{"num_attention_heads": 5, "norm_place": "pre", "rope_theta": 10000.0, "bias": "all", "init": "normal", "init_std_o": 0.0, "max_grad_norm": 1.0, "warmup_steps": 200, "final_lr_fraction": 0.0, "train_tokens": 688100000}
MLP neurons of a small language model. Each row is named by its layer, matrix (down: output weights) and neuron, and shows model dimensions 144-239. Each number is 128 + 24 x the weight over its row's rms, rounded and kept within 0 to 255.
After each neuron's rows, "fires before" lists the tokens most often just after its 100 highest values on Wikipedia text that the model never trained on. A number after a token or word is its count.

L5.down1174 [143 128 132 133  82 126 102 113 119 125 159 109 138 128 131 158 121  73 153 125 115 120 116 152 139 144 100  82 157  89 127 117 137 139 117 136 128 114  70 132  93 140 102 193 154 148 137 119 104 110 129 134 108 125 149  95 170 124 153 115 179 153 106 131 119 135 147 138  82 127 144 152  98 137 144 110 149 105 132 116 159 131 127 127 133 117 123  91  97 146 125 109 152  95  96 132]
fires before: "s " 93

L5.down541 [129  89 121 142 103 139 148 164  76 156 148 108 112 156 151  88 108 117 166 131 127 164 145  88 137  91 118 100 113  88 144 132 167 125 112 116 127 138 100 121 123 126 112 156 141 142 116  99 106 189 160  92 104 132  99 144 152 120 114 138 118 126 140 139  95  92 132 116 103  89 126 166 144 141  82 151 122  98 170 168 156 141 129 110 102 137 143 107 118 160 128 107 119  85 144 119]
fires before: "s " 55, ")" 5, ", " 5

L5.down178 [131  97 135 117 141 118 113 134 130 101  96 127 144 123  96 114  92 128 118 102 166 191 164 146 130 114 131  92 120 166 119  80 109 102 122 140  99 144 103 145 126 115 104 114 148 159  99 127 111 110 110 135 130 119 120 125 146 125 100 106 148  84  88  91 138 159 132  95 152 178 149  85 154 123 102 100 137 124 145 112 191 132 149 172 103 137 109 132 101 169 156 139  98 172  73 144]
fires before: "| " 24, "; " 17, "." 15, "–" 15, "-" 8, ")" 8

L5.down905 [ 92 117 112  92 160 147 111 142 156 122 133 136 135 132 198 154 107 123 118 115 135 107 126 123 123 172 101 122 171 153 106 140 105 126 132 152 191 146 120 110 141 144 151 132 145  96 159 121 153 118 113 107 128 140 121  83 175 110 112 103 121 121 153 125 114 147 156 138 157 109 132 149 125 123 146 113  94 104 174 137 163 134 103  98 132  90 170 149 134 136  96 142 128 119 128 151]
fires before: "| " 44, "." 13, "of " 5

L7.down175 [108 156 129 108 133 143 150  73 165 126 104  65 126 171 132 151  91 102 146 140 151  80  90 126 108 111 121 125 124 105 123 110 132 120 117 129 141 123 105 170 151 128 126 153 138  92 132 121 143 129 133 160 105 152 175 119 109  62 142 111 148 119 126 128 103 121 141 118 109  95 133 144 131 134 134 123 137 134 106 131 106 151 164 106 181 127 139 167  73 149 143 125 157 149 125 105]
fires before: "\n" 71, "\n\n" 29

L10.down462 [142 186 141 130 136 170 136 101 147 119 143 161 126 122 167 190 145 144 120 112 129 103 110 127 133 103 114 128  87 145 166 148  76 156 174 153 158 100 170 115  93 135 127 102 102 133 128 130 148 109 140 149 148 141 107 121 149 126 144 129 113 165 112 134  80 141 155 126 108  91 118 126  97 145 134 146  88 106 137 164 180 188 124 113 148 168 133  85 126 133 106 149 144 105 142 107]
fires before: "s " 50, "| " 30

L2.down448 [121 150 141 111  91 162 173 136 127 165 129 132 157 128 118 130 133 105 100 132 158 136 157 154  77 127 126 145 179 115  91 123  99 125 143 100 171 129 108 124 153 172 139 132 132 145 131 141 121 129 138 119  95 116 117 125 145 116 121 141 107 121 110 119 109 164 142 143 146 143  96 130 125  96 133  93 132  85 159  94  84 117 147 123 183 122 143 126  98  65 117 117 171 169 138 124]
fires before: "- " 27, "as " 15, "(" 6, "′" 4

L2.down685 [117 137 110 105 128 129 143 130 149 120 107 135 148 102 109 161 108 115  88 117 142 131 145 143 129 134 107 119 145 146 124  96 145 125 132 131 122 130 119 165 125 107 151 126 137 134  96 143  96 131 123 148 176 156 121 154 162  99  94 164 113 123 133 124 108  97 175 136 108  97 127 177 107 119  94 111 116 129 176 130 119 119 144 201 109 149 130  96 140  94  71 125 129  99 140 129]
fires before: "- " 41, "| " 9, "(" 6, "/ " 4

L9.down851 [ 96 106 125 137 108 137 143  73 135  95 149 112 151 104 170 120 111 127 149 137 144 111 149 168 134 134  77 116 145 129 132 157 110 144 120 106 132 115 128 163 129 119 115 139  73 121 119 140 126 105 144 146 115 125 165 133 160 137  87  93 118 106 153  92 161 111 116 208 106 161  94 122 144 131  70 127 122  99 104 148 100 110 160 122 115 112 102 147 151 105 106 119 167 131 163 149]
fires before: "| " 21, "(" 15, "|" 14, "^{" 7, "in " 7, "of " 7

L2.down306 [141 146 147 118 178 128 115 139 154 106  99 135 153 108 123 130 120 129 152 103 132 134 174 113 165 130 140 123 108 138 107  98 150 136 184 176 114 125 116 154 155 139 116 169 137 166 154 113  66 168  97 102 145  79 114 118 144 159 131  78 125  73 113 135 115 126 134 138 145 158 159 154 149 150 150 145  98 117 131 143 115 127 128 107 132 103 106 138 149 121 134 112 118 118 126 109]
fires before: ", " 20, ". " 13, "." 8, "$" 7, ": " 4

L5.down636 [179 161 126 145 176 111 118 126 116 153 161 114 116 128 108 121 117 110 123 100 115 126 112 151 142 124 141 150 129 141 129 135 106 155 121 129 127 101 129 159  81 138 136 157 130 124 131 140  87 139 120 145 125 162 139 101 134  94 124  76 119 166 158  83 104 173 105 125 150 155 135 158 137 124 114 119 100 175 162 125 119 151 131 133 109 155  98 125 102  87 145  70 134  99 119 132]
fires before: "\n" 49, "\n\n" 20, "ents" 4

L9.down714 [124 105 115 131 131 125  82 107 109 131 113 104 124 146 151 107  95 123 125 183 176  97 121 146 101 167 126 162  97 134 124 134 100 139 102 137 149 130 109 125 163 117 132 119 131 104 119 137 147 132 148 142 112 184 137 121 112 151 111 145 156 118 151 111 120 141 168 134 131 130 138  99  90 144 164 169 121 143 140 152 155 166 131 128 145 124 124 181 166 146 121 175  69  88 129 113]
fires before: "\n\n" 36, "The " 11, "He " 10, "In " 6, "It " 5

L9.down797 [ 97 146 136 102 129 121 153 161 119 124 161 117 124 135 103 135 131 112 124 128  87 116 111 147 165 130 170 157 119 138 166 135 147 123 105 136 103  58 104 132 150 141 130 139 145 108 138 149 156 109 162 127 147 104 152  92 155 155 134 108 125  93 112 125  99 156 128 148 169 113 108 141 107 123 121 141 102 134 137 133 121 127 122 159 109 118 121  97 164 125  89  98  79 144 132 109]
fires before: "s " 45, "n " 7, "\n\n" 5, "s" 4

L9.down9 [124 133 102  83  86 126 106 125 160 134 104 135 185 140 154 103 133 125 141  89 106 113 160 137 111 116 139 143 111 138 116 163 138 147  93 145 128 159 101 119  99 126 157 121 136 144 178 149 117 118 167 122 155 148 141  83 163 162 150 140  60 151 114 142 109 129 139 126 130  45 134 137 125 132 122 107 121 174 157 101 135 138 116 116 102 118 114 135 143 144 163 163 134 116 118 163]
fires before: "to " 22, "in " 12, "of " 11, "with " 7, "at " 4

L9.down792 [116 171 131 107 121 144 148 161 124 126 129 104 122 150 125 127 124 135 123 134 101 113 118 101 169  89 124 113 147 139 139 118 159 116 179 141  79 127 113 160 104 144 125 165 128 114  74 130 120 139 155  63 140  87 137 141 127 127  88  96  99 108 123 141 118 120 111 101 157 141 100 142 138 121 175 175  99 124 151 152 152 129 149 138 118 125 112  65 114 100  94 100 154 110 125 112]
fires before: ", " 30, ". " 23, "'" 13, "." 11, "\n" 6

L8.down426 [146 141 131 151 121 123 142 120 130 117 115 127 114 157 124 110 121 136 141 119  81 141 156 142 174 121 139 138 168 115 118 139 129  91  97  92 120 103 100 151 107 148  98 147 118  90  74 120 107 123  52 109  92 159 154 142 149  98 129 125 103 131 133 128 136 110 156 146 107 103  91 141 180 157 150 110 137 171  92  94 111 115 159 129 143 174 174 129 154 140 130  87 159 148 140  79]
fires before: "\n" 74, "\n\n" 6

L7.down859 [139 102 152  93 144 156 142 129 152 109 123 104  94 157 138 115 110 120 128  99 135  86 160 118  90 117  75 157 114 139  68 115 120 166 126 146  99 125 112 143 158 174  79 114 143 137  92 142 156 101 152 102 140 135 117 114  82 123 124 177 140 111 126 125  70 122 169 136 175 145 140 147 126 138 129 137 123 106 153 146 136 147 155 147 143 153 113 127 118 137 167 182 121 117 103 121]
fires before: "a " 20, "\n\n" 14, "2 " 11, "1 " 8, "an " 4

L8.down602 [131 113  85 114 107 126 150 129 177 169 134 134 161 165  82 116 120 122 111 200 136 144 160 112 133  79 111 125 113  69 148 122 130 115 148  69 163 118 150 102 139 135 118 131 105 123 116 151 108 109  91  90  74 155 143 135 157 137 134 136 120  89 158 177 150 159 138 166 143 115 166 141 118 143 147 155 162 132 112 108 142 113 136 132 129 171 104 155 149 116 138 101 131 142 101 157]
fires before: "| " 43, "\n" 26

L9.down304 [134 102 107 149 114 130 104 118 116 125 133 129 111 129 160 148 156  90  78 114  85 126 139 119 135 151 130 114 130 169 172 106 118 145 145 156 117 106 146 148 178 157  96 136 117 125  92 136 145 130  96 129 136 117 110 129 156 138 148 108 124 125 108  73 142 173 123 127 124 101 153 184 191  97 114 156 121 118 172 150 135 152 158 111 144  95 117 173 128 155 130 132 140 152 130 143]
fires before: "| " 24, "201" 11, "200" 9, "202" 8, ": " 7, "–" 6

L7.down302 [141 114 162 127 129 110 140 117  89 109 150 156 140 117 116 125  95 136 144  90 109 187 128 124 112  94 152 115 152 116 155  84 127 131  98 175 116  99 103 141 118 104 110 184 128 153  82  76 171  91 109 105 141 100 110 150 121 137 106  93 125 146 134  81 147 136 153 195 164 118 163  72 108 120 118  94 161 142 134 106 133 123  88 187 115 107 111 136 121 143  92 178 122 128 134 117]
fires before: "\n" 55, "\n\n" 18, "s " 7

L2.down1258 [135 144 136 132 123 113 134 123 121 129 131 146 103 147 138 113 156 146 129  94 107 125 105 122 137  78 135 111 125 127  99 141 111 131 150 131 110 112 131 155 128 100 132 106 126 125 102 125 127 112 116 113 121 126 124 121 138 135 138 105 152 146 149 110 147 153 146  89 179  82 161 126 128 126 114  57 111 109 110 126 119 128  75 140 143 151 104 189 149 148 138 123 137 142  99 102]
fires before: "\n" 42, "ul" 10, "ored " 6, "ed " 4

L9.down1096 [124 111 143 132 160 151 148 151 168 156 128  82 139 133 140 150 100 106 131 112 110 121 171 104 116 123  79 105  78 106 128 117 135 108  94 155 150 137 157 136 128  93 103 131  95 171 148 106 133 135 131 131 173  98 137 137 158 145  84  81 160  99 133 145 146 116 139 129 156 127 134 172 139 141 147 109 128 149 144 124 101 148 133 120 104 124 150 141 127 141 145  58 129 139 119 118]
fires before: "\n" 62, "\n\n" 31

L5.down748 [ 78 143 156  91 122 113 124 140 132 129 116 129 128 159  95 134 152 109 136 111 143 137 171 110 132 137 107 161 116 133 179  86 124 189 134 100 160 148 114 183 146  95 157 142 121 152 126 113 131 152 126 103  68 131 127 136 144 122  93 118 128 167 124 126 118 128 140 133 102 154 107 108 114 164 104 101 174 127 161 150 126 156 133 137 160 113 109 122 101 148 151 136 138 104 140 136]
fires before: "s " 76, ", " 4, "re " 4

L5.down1001 [130 137 153 203 101 120 132 142  90 132 140  80 170 101 135 160 166  79  99 165 125 150 100 137 148 115 136 113 129 114 148 110 122 170 135 108 109 124 156 118 137 125 140 115 145 111 120  90 114 131  76 116 132 148 135 158 143 110 110 115 150  97 129 135  74 156 139 141 116 111 125 157 153 149 169  78 133 145 140  81 131 100  99 151 143 114 143 110 159 108 106 110 140 126 122 142]
fires before: "s " 54, "\n\n" 11, "\n" 4

L8.down1158 [139 122 131 138 112 183  87 135 139  89 150 124 183 106 124 121 153 120 122 139 117 127 124 111 145 105 123 120 127  99  95 150 137 138 113 139 128 164 180 146 109 144 143 127 105 145 147 136 123 108 134 119 103 112 124 151 138 167 142  79 126 127  91 114 113 169 143 116 133 117  93 163 116 129 110  72 124 172 140  84 142 112 152  77 141 148 135 140 104 138 122 107 128  71 186 157]
fires before: "\n" 58, "\n\n" 36

L10.down513 [132 125 136 103 143 116 154 117 130 121 149 100 130 137 100 114 100 153 122 105  80  98 121 130 125  88 149 138 100 146 122 105 174  79 143 109 122 104 100 149 159 123 149 144 115 131  95 136 145 143 122 125 116  95  99 163 161 143 118 117 151 139 149 127 140 162  83 128 161 148 125 106 123 153 128 151 184 130 138 107 142 107 129 188 126 104  74 125 142 136 101 117 123 125 160  94]
fires before: "–" 21, "+" 10, "," 8, "-" 8, "; " 7, "nd " 5

L10.down411 [145 152  98 127 120 118 111 135 140 140 118 110 120 127 137 150  67 119 121 189 122 125 121 132 117 156 139 108 135 131 141 141 142 121 147 130  83 144 142 132 134 125 162 129 125 155  97 124 131 100 144  80  96  86 131 141 183 143 130  85 109  95 113 142 139  74 151 135 163 157 118 143 114 154 148 114 117 140 139 102 155  95 129 144 121  85 116  82 127 143 160 126 158 141 129  85]
fires before: ", " 34, ". " 31, "'" 15, "." 12

L9.down1226 [105 115 126 126 138 118 104 115 166 164 125 126 132 176 118 123  97 145 139 158 143 103 122 107 121 142 106 149 130 144 133 133 151 109 174 121 148  93 143 101 103 115 145 115 124  99 114 126 112 143 180 102 120  78 135 126 129 149 144 169 137 146  88 130 139 138 151 163 108 172  86 123 108 137 104 146 153 108 150 151 142  86 144  79  99 122  92 151 175  60 170 134 154 131 136  93]
fires before: "| " 29, ") " 13, "|" 6, "was " 4, "in " 4